Part of a small language model's weights: learned positions, 208M tokens.
MLP neurons of a small language model. Each row is named by its layer, matrix (down: output weights) and neuron, and shows model dimensions 128-223. Each number is 200 + 40 x the weight over its row's rms, rounded and kept within 0 to 999.
A block is one neuron, or neurons of one layer that tend to fire together. Before each block is what it responds to, as a language model described it from the Wikipedia text at the highest values.

Name-final word pieces. Final word piece of a multi-word proper name (person, album, team, product) in lists, tables and credits, e.g. Miller, Hideout, Group.
L6.down539,207,180,208,177,177,225,256,260,244,183,175,238,162,174,230,188,218,230,151,266,140,218,236,229,186,166,163,218,159,136,245,241,186,242,192,239,201,161,194,203,256,192,180,146,196,208,171,152,199,261,229,150,195,187,243,250,185,260,114,238,227,241,158,227,148,194,148,196,147,181,279,167,203,204,222,223,161,259,229,166,184,209,217,194,185,238,128,213,188,213,260,216,250,170,132,258

Name onsets and "the". Fires on the opening letter-piece of split, often foreign proper names and acronyms (E of Ecuador, O of OSCE, Kr of Krila), and on "the" after of or when.
L6.down998,225,234,226,153,176,224,175,211,179,164,149,124,196,244,223,179,258,214,234,213,158,199,197,167,199,248,218,158,158,143,168,169,158,212,101,146,183,200,202,183,260,215,150,246,203,216,225,240,286,216,191,273,293,245,171,255,254,213,170,146,205,152,217,178,257,207,247,164,216,164,218,169,175,274,193,176,193,198,185,267,194,211,239,198,164,183,278,136,279,189,145,164,228,219,290,115

Proper-name final pieces. Final word piece that completes a multi-token proper name in running text, just before a verb or preposition, e.g. Rhode Island, MGK, Turnbull, Ivano-Frankivsk.
L7.down195,251,233,190,210,214,161,273,218,152,194,174,179,224,222,183,236,141,155,200,323,177,235,204,154,180,188,231,124,204,203,247,269,108,221,254,218,214,207,188,192,145,221,189,185,230,208,186,190,149,240,213,182,172,204,251,270,210,228,188,265,219,187,208,163,169,156,238,174,246,237,258,127,269,162,150,246,249,151,195,145,210,122,179,160,189,204,177,252,199,219,179,211,212,247,179,172
L7.down428,208,170,250,251,154,211,231,146,153,165,188,217,216,226,151,231,227,256,190,231,256,177,110,197,240,242,175,268,255,254,282,197,243,127,207,191,229,78,203,199,187,192,236,181,176,163,174,274,252,162,215,183,191,221,224,156,157,172,202,245,259,221,265,264,209,185,166,271,189,226,167,237,192,276,194,150,218,269,203,205,171,215,232,140,149,222,190,149,199,135,184,187,176,280,186,182
L7.down471,183,156,206,204,182,239,213,120,173,225,194,242,221,170,217,170,223,176,188,209,231,250,208,104,174,186,202,221,175,185,197,208,191,214,196,269,240,181,224,114,201,223,224,192,98,141,233,287,189,196,189,144,190,187,212,303,147,227,198,225,167,180,159,198,217,158,192,236,169,199,289,291,140,255,114,156,144,216,148,224,245,257,203,245,262,227,177,228,176,209,213,233,164,222,148,160
L7.down507,197,186,185,211,257,246,268,132,195,199,189,281,245,203,237,157,190,235,214,140,211,274,255,174,227,225,210,168,241,238,125,209,192,216,150,184,158,233,234,202,134,144,242,211,287,228,158,135,206,172,218,206,191,187,234,159,152,219,177,213,204,170,214,231,188,238,186,232,201,219,146,217,153,141,194,238,251,134,252,194,183,160,222,181,215,267,258,169,201,159,193,232,111,249,229,213
L7.down805,160,154,206,178,171,201,182,228,165,272,206,213,277,279,147,228,126,212,174,141,152,249,86,274,210,132,261,224,233,218,224,189,180,255,192,215,226,186,178,208,192,233,252,153,150,221,240,193,184,198,113,227,169,167,195,240,164,176,135,150,218,255,215,297,214,197,239,197,206,140,115,139,182,265,221,182,199,279,174,189,175,176,207,204,224,201,132,203,168,200,223,139,217,223,185,191
L7.down859,99,222,203,283,151,181,218,177,208,152,222,247,255,196,184,230,177,252,193,269,208,251,181,218,248,209,235,183,281,189,204,214,232,190,204,233,191,232,241,194,160,192,251,181,280,230,196,190,221,215,205,231,145,250,202,216,188,206,277,190,224,214,190,258,194,145,206,202,205,205,168,182,249,197,227,150,158,128,215,199,236,221,180,159,178,225,176,172,200,193,219,206,136,174,262,193
L7.down972,310,247,218,169,157,230,235,121,143,206,220,245,190,191,189,144,164,238,157,196,193,213,283,230,185,248,168,162,165,195,236,205,179,253,256,256,131,205,166,116,183,181,166,207,192,189,198,214,182,256,304,174,94,196,204,202,228,207,185,230,192,148,213,180,195,254,199,227,249,214,225,252,173,238,213,245,230,125,223,261,200,255,216,248,194,204,275,172,243,204,175,194,146,115,241,201
L7.down973,165,251,232,224,160,224,164,206,184,192,243,149,240,215,185,239,186,223,280,194,263,267,186,163,278,164,189,170,187,234,201,188,197,175,144,210,142,222,258,244,203,132,151,233,131,141,211,204,236,252,221,181,184,221,187,268,316,146,246,174,100,165,208,138,251,204,222,230,254,208,272,192,231,197,254,172,179,189,165,225,184,200,193,255,214,166,211,159,186,131,200,211,236,177,225,212

Infobox and table formatting. Bullet markers in infobox sub-rows (Population • Density, • Total), unit parentheses in tables (mm (inches), Flyweight (51 kg)), and capital first pieces of names (Eternal, Ewing, Oaxaca).
L4.down127,171,183,175,217,247,236,158,139,254,219,204,213,186,205,270,171,211,219,229,220,203,213,124,270,184,189,153,211,178,213,215,187,315,200,198,188,183,239,208,225,224,144,181,202,160,165,216,213,185,221,227,232,260,179,137,191,241,226,196,261,192,232,159,238,228,174,153,187,188,165,213,182,239,329,147,225,191,198,206,206,164,125,193,119,143,127,199,252,193,222,218,229,159,234,196,232
L4.down143,235,195,156,217,147,162,132,132,222,231,149,146,213,179,189,206,212,198,183,222,136,232,234,177,197,205,228,229,250,210,237,159,265,208,191,183,213,227,213,189,201,100,186,223,187,223,189,190,128,212,198,193,256,246,201,153,245,256,238,198,207,250,202,194,124,228,245,278,200,198,176,162,209,235,177,193,229,232,212,231,278,303,228,196,177,216,170,121,222,245,214,206,211,200,148,175
L4.down161,184,223,232,244,229,277,166,131,150,175,216,176,205,193,252,258,256,221,155,169,211,190,161,234,189,168,197,219,87,158,197,221,257,200,288,184,148,90,141,180,214,156,208,190,158,238,269,224,240,239,146,223,165,118,212,235,199,230,250,228,213,185,171,234,213,199,158,186,234,194,199,178,253,198,212,219,172,250,252,236,178,204,232,224,82,217,147,239,257,175,235,197,197,249,213,185
L4.down331,156,123,212,223,194,238,249,195,251,200,280,181,66,220,198,280,270,218,190,238,215,183,180,187,218,250,264,196,135,237,197,194,182,202,243,211,99,195,195,271,273,263,182,150,218,159,245,291,207,209,216,222,100,182,201,142,178,262,203,215,227,248,74,188,158,190,214,212,196,208,228,156,211,168,149,196,217,249,178,188,179,189,292,197,227,196,243,158,215,209,209,255,124,201,182,197
L4.down543,226,191,213,190,235,189,233,227,164,91,193,147,125,150,192,229,190,199,211,243,176,258,260,188,193,219,147,237,253,250,165,199,147,209,251,191,219,194,188,193,201,147,279,242,209,226,198,224,226,303,204,175,184,194,195,179,181,220,185,201,236,226,234,177,202,159,218,187,239,149,205,233,243,194,231,162,170,246,182,86,189,237,166,232,229,232,239,244,196,149,131,212,123,157,243,189
L4.down626,243,217,181,157,168,195,155,157,174,155,201,122,161,131,182,302,179,207,177,242,248,218,172,239,255,247,200,217,267,226,232,154,157,210,186,147,187,223,248,250,155,217,194,183,230,206,251,200,151,203,184,241,204,231,130,227,83,208,172,236,233,176,178,219,237,147,232,200,242,297,153,194,224,161,140,240,172,202,173,278,212,231,157,172,159,196,183,197,198,222,221,226,161,192,227,211
L4.down805,159,141,122,155,187,207,254,203,222,186,211,201,205,246,212,197,171,205,193,217,211,185,193,192,177,130,171,196,236,151,230,250,123,207,237,261,172,197,204,206,166,211,120,220,149,240,184,220,254,176,168,230,179,195,205,210,288,195,105,252,200,160,239,255,209,213,180,198,184,169,158,209,251,238,212,159,232,232,192,137,245,268,152,166,257,160,224,166,198,196,213,138,188,233,188,174
L4.down858,195,208,208,204,204,258,171,208,217,138,170,234,225,149,252,172,225,196,178,265,164,196,214,258,208,260,191,217,252,169,284,168,208,180,206,164,285,245,131,230,176,198,243,181,185,189,213,244,151,184,211,182,180,281,225,254,225,159,158,201,187,192,88,208,227,249,147,172,256,174,185,237,212,220,123,209,168,191,240,149,208,153,225,160,100,145,239,164,226,245,160,220,185,216,221,161

Time-phrase modifiers. Modifiers just before a date or period, such as day numbers before months (On 5 July), and late, early, mid- before years or centuries, plus many article "a" tokens before a noun.
L7.down137,183,246,228,220,182,129,208,209,234,312,219,288,168,212,191,207,145,180,201,191,222,125,173,243,193,187,219,176,269,163,139,143,232,165,244,253,219,127,143,243,241,206,229,164,272,176,139,163,205,125,179,176,273,241,178,199,203,175,193,210,151,144,314,194,113,262,188,221,218,234,242,208,148,246,275,147,177,162,196,148,243,197,204,129,234,298,218,208,205,134,107,228,260,175,232,229
L7.down231,251,135,114,144,177,171,280,193,149,182,211,214,182,170,293,146,222,249,192,245,135,122,173,134,214,195,237,189,227,150,255,218,263,269,247,147,220,231,181,224,177,202,213,156,255,192,174,184,321,136,242,128,223,244,181,184,230,247,217,249,230,181,161,159,244,183,251,206,220,242,212,161,186,231,145,140,223,120,187,255,187,245,206,208,174,248,177,156,173,224,165,137,258,144,216,189
L7.down252,147,185,273,228,205,133,215,231,217,186,215,226,242,201,161,226,252,195,223,168,220,200,238,177,205,144,207,114,199,210,142,130,186,218,148,127,252,223,218,222,234,199,135,197,231,107,256,248,270,257,213,244,235,221,177,193,177,231,240,267,209,133,218,216,169,239,171,216,151,188,179,182,246,195,226,176,179,157,238,181,176,215,182,169,175,224,197,205,149,165,191,186,219,119,247,247
L7.down589,187,100,206,188,242,201,214,245,273,214,319,248,235,255,205,154,176,201,247,214,217,183,260,176,167,192,193,183,198,162,225,155,220,204,264,191,267,234,202,177,149,201,183,229,140,206,268,234,233,175,126,201,211,174,190,122,199,178,167,213,205,212,201,180,111,268,178,239,228,242,240,156,214,184,162,199,246,131,212,201,104,220,227,157,203,189,171,195,167,211,240,217,174,190,219,215
L7.down614,202,250,247,242,265,205,121,209,181,223,184,166,216,198,149,211,149,257,239,230,237,155,160,228,226,155,194,249,155,186,221,164,168,226,159,244,223,231,232,183,137,173,171,225,136,163,259,223,210,271,265,172,163,217,175,246,175,192,215,231,209,135,225,200,197,193,155,195,185,176,218,241,210,232,228,178,153,232,257,175,239,205,228,226,238,200,248,138,153,241,251,199,177,205,270,210
L7.down897,171,177,154,151,203,138,269,242,187,231,190,220,246,211,186,219,166,311,177,205,207,198,183,148,207,236,224,187,220,210,178,165,259,258,233,295,184,206,261,177,198,261,248,155,192,224,249,210,170,237,190,198,235,212,237,247,176,234,187,259,184,135,226,207,245,134,213,154,215,231,250,146,162,227,137,135,234,284,158,194,157,222,165,123,208,210,158,149,197,262,182,180,98,209,272,209
L7.down898,241,238,195,179,227,183,137,209,189,254,215,117,150,233,195,193,133,178,211,235,179,209,183,179,249,228,176,223,148,185,252,239,199,163,99,201,201,243,150,267,187,231,189,224,207,248,274,232,264,240,250,210,206,217,132,144,200,181,223,150,264,241,196,205,266,182,227,311,170,208,229,192,240,191,231,170,193,189,179,170,240,184,157,213,217,278,155,151,242,188,211,171,187,225,265,240
L7.down995,194,159,291,205,231,210,165,236,164,212,232,186,159,168,153,156,193,226,174,214,170,216,167,197,210,192,209,95,165,255,171,144,174,174,206,158,177,234,123,279,178,145,255,236,202,158,234,164,210,209,216,259,180,248,192,261,201,245,208,232,167,182,181,189,131,194,195,218,182,110,177,212,306,209,208,180,171,246,146,171,188,210,218,247,225,184,221,252,211,177,232,180,155,184,215,218

Ordinals and number words. Ordinal words and suffixes, mostly right after "the" in sports, draft and ranking text, e.g. first, 3rd, seventh, seventeenth; also some mid-word fragments such as ro in metropolitan.
L6.down557,254,195,200,215,185,238,254,243,144,135,237,194,197,241,180,169,239,186,200,180,181,190,255,189,202,270,240,143,190,167,222,207,143,189,183,175,287,189,244,180,169,197,175,256,138,205,170,139,176,184,262,208,215,235,162,156,179,148,212,177,146,216,191,224,281,157,215,195,190,115,205,191,222,192,153,223,204,123,174,237,209,186,235,256,174,159,218,175,175,247,253,214,229,244,119,254

Mid-name word endings. Word-final pieces inside multi-word organization or place names where more of the name follows, e.g. Bioinformatic-s Institute, Athle-tic Club, Corpor-ation Commission.
L7.down11,231,225,205,172,165,185,199,203,274,146,230,208,154,192,228,212,262,163,167,293,201,208,171,235,252,218,256,130,229,162,179,221,244,201,189,149,215,136,198,240,194,175,189,226,203,256,252,161,215,208,226,121,186,222,150,204,264,204,235,279,274,170,183,247,185,176,172,229,161,214,261,204,285,199,231,232,204,82,103,214,163,103,195,238,269,174,129,223,202,228,249,109,181,218,178,205
L7.down119,184,187,191,210,176,165,192,193,227,221,208,196,179,222,229,128,188,208,207,191,184,210,320,181,258,213,195,205,237,204,196,235,165,204,200,252,237,190,208,173,206,205,172,223,233,329,244,225,160,143,212,232,194,102,176,165,217,211,253,180,160,238,203,210,190,257,122,174,229,161,181,243,187,272,189,248,149,153,249,210,161,196,202,299,224,154,211,236,181,258,187,171,211,172,269,234
L7.down217,248,196,216,170,138,200,197,259,242,283,205,212,194,229,311,183,190,210,224,204,113,179,278,220,160,180,225,159,182,175,277,135,183,230,153,175,177,219,242,178,200,157,181,188,224,172,242,137,200,162,187,153,171,192,187,150,199,239,136,222,185,205,198,222,126,172,201,201,258,176,175,150,183,166,204,253,155,122,186,244,240,213,190,281,292,229,207,230,167,204,220,152,211,151,224,258
L7.down265,167,153,201,229,212,254,218,227,185,281,172,169,181,180,201,235,213,239,214,195,173,169,160,297,166,233,272,159,181,184,223,190,287,191,201,105,177,173,220,244,250,194,177,203,253,212,198,155,234,194,235,191,193,83,179,169,182,119,160,211,151,165,214,205,235,202,171,210,171,171,183,145,203,171,158,238,218,260,213,217,209,125,218,161,213,275,189,267,126,221,209,168,218,217,174,213
L7.down278,228,157,204,193,191,197,132,219,206,184,268,141,182,193,210,200,260,153,185,314,176,220,237,221,177,226,175,222,202,197,258,184,173,165,182,117,164,172,216,202,185,183,188,226,261,222,181,188,135,225,211,199,155,147,261,139,187,210,185,240,123,222,207,177,188,203,154,214,180,190,207,190,155,197,192,216,248,213,122,223,216,184,177,206,234,207,193,190,161,145,223,230,154,158,168,157
L7.down458,171,181,161,244,138,231,243,222,218,217,197,252,158,211,162,181,192,277,162,249,185,249,211,203,193,214,174,220,180,181,199,173,264,222,245,194,177,172,214,200,173,215,184,253,252,199,225,242,246,230,262,191,202,186,137,218,273,204,227,216,247,175,226,221,159,224,190,237,150,189,228,230,205,203,220,221,236,213,127,239,138,265,258,208,270,173,192,177,210,208,177,199,214,148,196,194
L7.down618,156,145,153,136,197,252,96,200,122,217,227,170,218,176,172,257,123,226,249,314,176,195,208,213,194,178,230,235,175,212,212,201,166,220,133,163,236,247,195,182,271,262,190,196,195,232,202,193,205,172,238,197,231,175,219,199,204,179,204,189,160,217,181,156,230,194,257,175,189,123,167,212,223,217,157,231,194,189,163,170,192,174,219,160,221,251,230,224,209,183,184,126,184,262,161,224
L7.down753,259,197,240,190,195,190,146,243,183,191,228,267,221,246,174,253,190,264,232,165,245,182,181,245,235,236,208,183,184,156,244,172,189,247,180,124,127,237,292,167,162,186,190,164,190,248,281,247,213,246,215,241,201,185,152,263,278,156,225,190,220,136,223,222,244,140,201,186,241,158,207,174,191,240,227,179,204,201,164,209,211,288,190,222,200,167,240,182,222,143,235,162,149,238,303,174

Start of uncommon surnames. First word-piece, often a lone capital letter such as E, I, V, of an unfamiliar surname or foreign proper noun, mostly after a given name in lists, tables and credits: Ewing, Essix, Ivanov, Vaskov.
L7.down226,170,218,229,209,174,138,201,220,202,161,175,176,212,238,169,243,163,222,230,152,135,172,239,229,183,188,209,165,146,172,214,159,225,178,92,149,204,145,198,186,177,217,200,150,215,236,99,202,212,206,179,166,182,110,246,233,256,222,222,212,161,213,173,266,156,329,181,230,245,166,203,125,176,224,215,235,163,212,226,217,283,215,185,207,217,231,275,224,184,154,205,223,140,215,258,155
L7.down246,202,244,210,201,184,204,265,208,217,237,167,143,188,258,188,236,127,232,265,240,201,172,191,197,210,206,143,255,282,144,170,207,284,179,207,212,150,182,220,233,156,231,192,172,242,104,203,201,229,121,183,271,139,175,271,288,262,233,219,226,157,172,240,126,227,223,187,182,243,239,207,217,167,148,252,167,222,164,258,199,231,145,203,197,238,276,207,142,175,195,206,106,163,226,252,179
L7.down303,106,203,172,228,199,183,231,206,193,226,160,170,179,202,185,229,229,229,179,185,234,210,199,241,185,201,188,200,172,212,267,170,186,201,255,205,221,226,220,90,169,269,164,167,211,227,153,179,193,174,156,223,225,255,189,182,246,165,146,137,153,190,265,241,231,245,198,186,205,177,222,158,139,173,161,219,231,163,193,162,226,183,171,277,248,296,156,229,214,268,185,254,203,207,314,173
L7.down425,228,199,170,156,138,152,208,181,156,173,124,227,167,213,164,215,218,234,210,145,204,217,284,164,166,229,159,162,231,205,219,211,213,157,169,277,194,124,198,198,239,242,162,190,148,174,208,258,187,197,114,174,175,201,194,263,147,213,223,246,224,141,234,216,198,222,267,162,270,174,152,260,272,204,201,216,238,202,267,162,201,142,252,256,268,236,260,238,153,173,254,199,222,168,281,177
L7.down584,149,155,241,116,215,190,237,208,144,179,193,210,195,200,232,175,143,202,193,230,190,169,183,209,212,136,224,195,186,201,194,215,209,222,113,244,148,219,244,179,119,169,246,193,156,182,193,260,209,245,122,191,189,227,227,202,273,205,131,159,204,230,143,220,221,205,161,170,210,109,216,225,199,183,122,192,220,149,175,238,171,196,247,233,253,208,224,209,191,164,207,216,165,192,265,114
L7.down625,272,170,211,201,206,234,183,180,259,133,189,121,241,107,182,155,158,165,212,164,191,261,149,173,131,235,208,219,185,211,238,209,220,183,190,212,208,130,227,215,158,221,170,117,232,236,234,184,195,185,227,238,140,236,205,177,225,188,182,166,250,203,217,185,222,211,241,150,295,159,177,186,252,186,246,211,123,217,236,168,141,207,122,144,151,195,191,271,223,205,190,177,224,213,203,192
L7.down818,145,257,194,197,169,183,162,263,188,214,197,219,229,227,217,145,197,201,218,200,141,202,256,218,205,202,186,221,186,185,178,233,178,211,153,176,195,144,191,204,214,241,197,191,245,155,242,262,293,226,198,309,214,223,135,278,203,209,162,120,281,185,151,217,130,256,120,185,270,130,266,195,199,167,236,189,194,259,183,170,211,224,226,298,175,236,196,216,120,154,221,304,181,226,196,126
L7.down996,202,224,243,178,182,170,242,131,201,265,132,203,194,240,225,194,118,232,202,179,229,240,200,115,202,118,160,178,224,227,149,149,184,257,231,195,279,165,144,231,231,180,191,243,238,237,204,235,148,212,220,227,172,147,221,163,143,200,249,229,96,225,179,261,231,180,217,207,200,246,220,150,164,198,228,221,177,251,316,158,192,229,227,160,156,190,160,189,190,158,225,140,197,143,228,225

Set-phrase openers. Words that open a fixed phrase with a predictable next word, e.g. first (place), end (of), out (of), no (longer), late (19th).
L4.down29,259,226,221,209,178,160,152,171,191,243,223,178,203,205,195,214,254,165,224,211,202,186,234,112,192,211,178,182,201,208,200,153,223,266,127,246,166,216,146,136,248,170,242,190,180,195,228,158,184,206,192,182,249,253,190,179,256,166,206,268,43,234,227,226,135,200,180,162,243,175,170,215,251,181,197,180,277,229,260,193,193,272,218,190,269,210,128,200,200,254,282,174,204,108,205,212
L4.down387,212,232,179,250,126,219,50,189,204,129,205,210,202,225,192,188,193,125,185,189,159,179,170,184,213,227,211,162,217,164,147,204,206,174,187,286,194,205,229,187,154,204,177,98,178,149,198,246,174,236,197,281,214,208,176,187,223,189,273,194,230,191,165,207,154,156,120,214,130,272,296,191,175,269,172,129,205,185,158,263,242,181,209,175,223,153,242,264,168,234,171,192,170,196,187,218
L4.down445,114,175,179,212,235,227,187,177,249,173,191,233,209,219,166,207,200,265,168,219,223,234,182,202,225,195,226,187,183,157,235,187,174,233,142,262,189,161,260,217,172,264,203,119,223,120,225,183,202,232,233,226,133,164,154,234,139,203,209,188,176,224,260,170,203,190,179,291,166,275,196,219,273,193,160,178,153,287,157,233,274,218,227,263,207,251,206,236,169,208,219,189,205,144,219,228
L4.down524,167,214,165,260,279,245,215,212,268,185,183,255,145,141,162,227,192,189,270,274,184,266,193,212,160,203,184,317,222,256,200,228,230,104,94,161,206,199,144,192,282,165,239,179,157,179,205,223,192,204,217,228,172,194,184,167,202,197,210,299,168,186,165,177,161,161,233,195,168,198,287,177,105,264,226,171,174,191,154,226,228,203,228,171,241,165,218,229,138,217,161,191,184,206,179,226
L4.down659,187,184,181,246,201,143,202,262,209,172,203,183,255,131,231,162,211,123,177,235,250,190,201,110,199,162,218,208,222,270,123,190,200,228,213,119,280,162,234,227,160,178,188,147,124,177,292,177,152,264,238,194,196,154,188,255,247,207,201,190,198,197,201,177,239,220,235,161,236,153,210,265,245,221,259,209,230,203,201,192,274,196,172,148,294,175,177,190,182,236,104,185,222,125,206,254
L4.down777,210,233,204,221,152,170,208,260,198,202,236,182,195,249,234,189,252,251,181,196,152,229,140,212,176,200,229,164,116,148,159,159,293,152,226,184,201,183,190,166,228,222,174,210,204,202,203,162,245,190,176,192,159,131,239,158,275,198,247,199,187,166,274,230,223,250,163,143,213,163,195,207,190,184,239,264,246,103,174,181,196,199,178,231,219,246,184,175,159,203,193,207,174,138,207,246
L4.down914,169,188,172,226,211,185,179,215,151,236,251,148,251,239,274,226,180,218,247,203,187,226,192,173,181,161,176,180,199,216,222,167,186,177,206,168,171,221,268,194,182,155,263,235,220,190,176,207,113,148,232,182,218,152,243,150,178,108,187,202,242,249,240,275,130,250,171,161,229,190,170,209,219,178,214,202,264,220,238,231,228,204,211,207,233,188,196,180,126,150,177,184,232,244,211,271
L4.down1016,191,207,240,153,166,240,291,155,231,204,261,167,233,193,226,278,211,129,224,288,262,221,190,162,253,279,141,267,139,245,192,135,233,256,247,151,254,233,277,199,142,235,156,230,121,238,183,207,261,227,228,138,246,154,194,147,189,178,225,196,189,216,231,214,166,144,231,231,229,182,240,249,242,202,156,236,237,255,189,203,258,221,271,172,306,208,192,232,128,137,232,124,216,193,180,228

Proper name endings. Final word piece that completes a multi-token proper noun (Kans-as, Wil-son, Man-or, Bul-gar), plus commas, slashes, and or in right after names or acronyms.
L4.down165,170,236,139,138,215,209,233,230,244,220,243,160,270,125,184,227,251,173,199,228,214,191,277,210,178,242,210,273,224,147,233,210,194,145,247,193,205,147,212,165,183,175,153,209,125,148,188,293,185,174,274,240,212,228,161,194,221,213,190,161,187,215,199,213,163,192,135,223,178,164,240,215,188,218,201,156,149,100,241,222,238,228,218,199,232,139,248,226,183,195,241,204,213,263,173,238
L4.down191,187,233,164,245,206,201,238,189,184,274,180,197,228,209,230,227,198,163,162,184,258,164,233,219,185,241,152,241,263,235,161,212,173,198,201,189,211,224,110,205,113,133,191,165,246,232,239,269,222,269,181,218,141,213,120,162,159,224,219,101,190,185,157,206,142,191,276,142,277,183,173,163,157,144,165,217,111,180,217,239,169,252,236,201,220,131,210,207,170,198,243,215,204,173,201,276
L4.down495,104,186,164,165,227,187,222,258,245,221,214,254,176,233,225,144,229,192,196,222,119,158,196,135,296,229,187,163,182,206,189,180,252,177,180,213,185,164,222,232,235,309,205,185,219,231,165,196,138,197,194,197,254,218,191,239,209,185,191,141,128,209,267,211,201,225,233,246,176,174,260,180,204,236,219,231,186,228,134,298,217,156,267,231,161,147,221,203,187,253,237,166,183,180,226,180
L4.down519,246,173,125,284,176,198,247,183,183,310,165,221,238,175,234,259,217,174,67,231,159,201,222,169,187,219,154,177,192,239,213,208,247,183,198,147,227,161,194,191,226,164,176,148,164,143,229,212,155,256,152,247,164,208,284,223,157,167,240,204,213,163,125,137,129,180,200,201,215,227,190,214,260,182,213,187,229,205,165,236,305,152,198,164,216,242,132,229,115,150,134,183,171,135,215,239
L4.down672,211,203,186,199,87,157,204,244,252,180,212,157,164,185,164,217,280,97,157,161,273,205,199,172,166,137,175,138,165,197,128,231,168,221,264,185,198,240,159,237,186,212,151,224,228,268,243,194,163,142,206,208,211,266,220,200,257,196,207,130,229,223,244,208,209,240,209,121,232,119,183,249,196,156,196,167,208,219,184,256,220,190,180,218,228,201,203,162,242,326,174,206,201,216,193,174
L4.down719,186,241,145,237,200,241,144,189,169,239,206,242,136,251,131,244,210,157,248,203,180,191,172,140,149,183,202,205,231,238,115,230,179,200,193,125,206,260,220,173,228,198,196,188,192,194,192,241,173,210,185,209,179,184,204,218,181,174,196,177,173,100,164,193,209,267,161,133,159,192,261,200,220,180,178,172,200,285,137,143,159,160,194,171,166,262,134,252,158,155,232,189,201,180,145,210
L4.down860,175,122,199,194,239,160,213,230,218,147,203,300,201,188,206,144,255,213,199,239,118,173,214,172,221,246,233,233,198,173,221,185,239,208,183,235,169,189,216,216,273,265,214,235,207,220,88,202,188,127,197,245,215,223,161,203,234,148,288,190,171,161,216,227,200,213,278,182,134,226,263,244,149,110,254,160,198,239,156,255,208,144,190,181,252,182,195,209,116,179,206,153,207,182,120,245
L4.down1006,160,81,201,255,213,234,252,270,203,201,151,184,190,195,208,188,209,252,210,331,221,239,96,231,242,148,198,229,244,267,222,183,183,149,158,169,186,170,172,183,214,258,256,200,230,229,191,250,279,274,241,270,226,186,177,259,195,209,193,190,132,156,125,313,223,148,180,205,200,227,234,214,179,128,212,245,137,170,217,137,108,162,186,166,274,159,196,220,161,254,190,186,224,235,247,200

Predictable name completions. Middle or final word pieces that finish a highly predictable name or fixed phrase, as in World War, Corporation, Community Media, Central Command, U.S. Highway.
L4.down221,216,217,251,156,144,156,217,169,222,148,204,254,185,166,184,188,153,221,284,194,221,216,245,194,226,167,202,195,205,197,213,132,250,235,121,161,214,172,255,178,158,197,173,246,217,179,213,167,234,298,236,192,217,274,163,197,226,183,214,253,195,155,184,265,225,196,214,215,212,181,150,188,238,167,207,175,250,129,173,277,184,234,107,204,153,193,261,223,268,250,159,206,196,114,196,192
L4.down258,187,162,208,236,237,229,177,226,165,237,208,211,158,187,149,177,188,155,155,163,199,140,277,171,239,226,199,227,148,151,142,165,189,240,180,197,233,177,312,247,201,242,221,219,247,278,191,198,152,147,243,226,255,206,174,242,259,186,300,233,282,173,192,285,254,198,176,193,164,226,178,206,216,141,165,242,142,200,200,201,195,227,271,219,182,218,254,206,181,261,156,230,122,169,114,255
L4.down364,196,187,161,187,195,231,188,136,244,191,221,140,183,179,246,151,247,169,137,229,176,252,166,186,208,151,127,291,264,239,204,249,203,228,193,189,236,204,188,194,258,225,316,234,199,167,249,146,192,138,213,181,250,230,218,211,207,224,155,209,202,208,283,184,256,198,181,128,223,215,206,227,257,243,125,172,157,159,209,220,273,201,195,270,259,237,219,189,115,217,171,174,194,131,214,222
L4.down689,141,235,178,213,223,167,171,206,182,134,216,178,221,181,222,190,241,146,224,229,254,237,166,172,163,220,200,237,234,217,166,269,216,250,222,217,194,246,203,213,189,211,154,175,230,224,257,188,163,265,189,202,239,272,236,181,222,228,212,283,145,179,215,260,144,176,233,150,232,158,143,196,214,157,231,194,203,189,165,219,282,206,212,232,134,242,143,182,186,218,247,151,189,177,206,265
L4.down693,153,209,211,237,182,210,200,171,209,172,260,213,245,228,194,147,144,176,196,211,131,258,233,237,247,268,234,187,172,261,184,181,232,214,133,134,242,206,246,158,199,194,217,202,235,136,172,290,212,244,214,227,213,293,172,171,236,190,191,135,154,213,157,125,247,147,264,253,264,280,221,188,183,150,202,204,191,202,194,190,216,171,196,201,165,136,203,240,213,160,222,185,183,209,236,211
L4.down752,224,205,237,237,244,205,201,270,132,143,144,244,198,183,218,197,178,293,173,209,93,251,193,176,237,137,276,199,163,210,154,211,304,173,184,249,213,226,223,205,231,188,251,168,214,194,183,182,276,266,173,166,141,247,221,188,191,228,192,251,150,206,161,197,252,283,277,213,186,221,197,194,237,238,176,145,215,102,152,208,190,145,128,227,174,212,126,198,177,235,182,139,202,157,252,230
L4.down885,193,160,226,215,136,195,169,194,234,194,221,171,157,177,282,168,211,203,296,126,202,157,202,198,199,247,159,193,103,230,191,102,187,243,200,162,220,221,261,160,295,213,194,164,218,208,151,228,105,215,193,184,238,226,228,203,188,128,252,138,215,263,217,187,254,228,212,139,139,186,240,216,198,113,259,208,188,187,194,182,235,194,167,205,227,138,215,188,241,241,238,136,284,207,112,277
L4.down895,184,153,185,198,198,218,172,210,177,181,176,216,133,227,188,279,226,182,198,180,155,225,234,116,164,238,139,118,209,190,196,165,123,227,164,175,183,205,128,258,200,185,181,155,151,204,222,184,211,195,236,190,222,196,188,221,275,179,209,150,220,195,222,235,201,144,209,211,141,212,141,181,276,159,227,198,189,229,232,184,251,192,283,236,219,228,229,192,164,295,175,195,225,227,206,132

Acronym final letters. Last capital letter of an all-caps acronym or abbreviation, often in parentheses, e.g. PLDM, NYPD, FBI, USAF, OSM; also section-heading closers ===.
L6.down192,130,207,252,297,170,222,214,230,211,204,124,191,191,231,137,159,171,224,238,142,197,297,193,155,206,179,198,168,263,229,202,204,213,173,168,205,164,161,235,179,205,245,212,177,168,176,140,210,313,288,182,159,235,197,230,196,202,263,190,185,225,230,236,179,167,220,166,207,187,296,235,184,228,290,223,248,236,216,246,205,219,187,194,250,208,219,163,208,129,155,239,125,205,185,206,181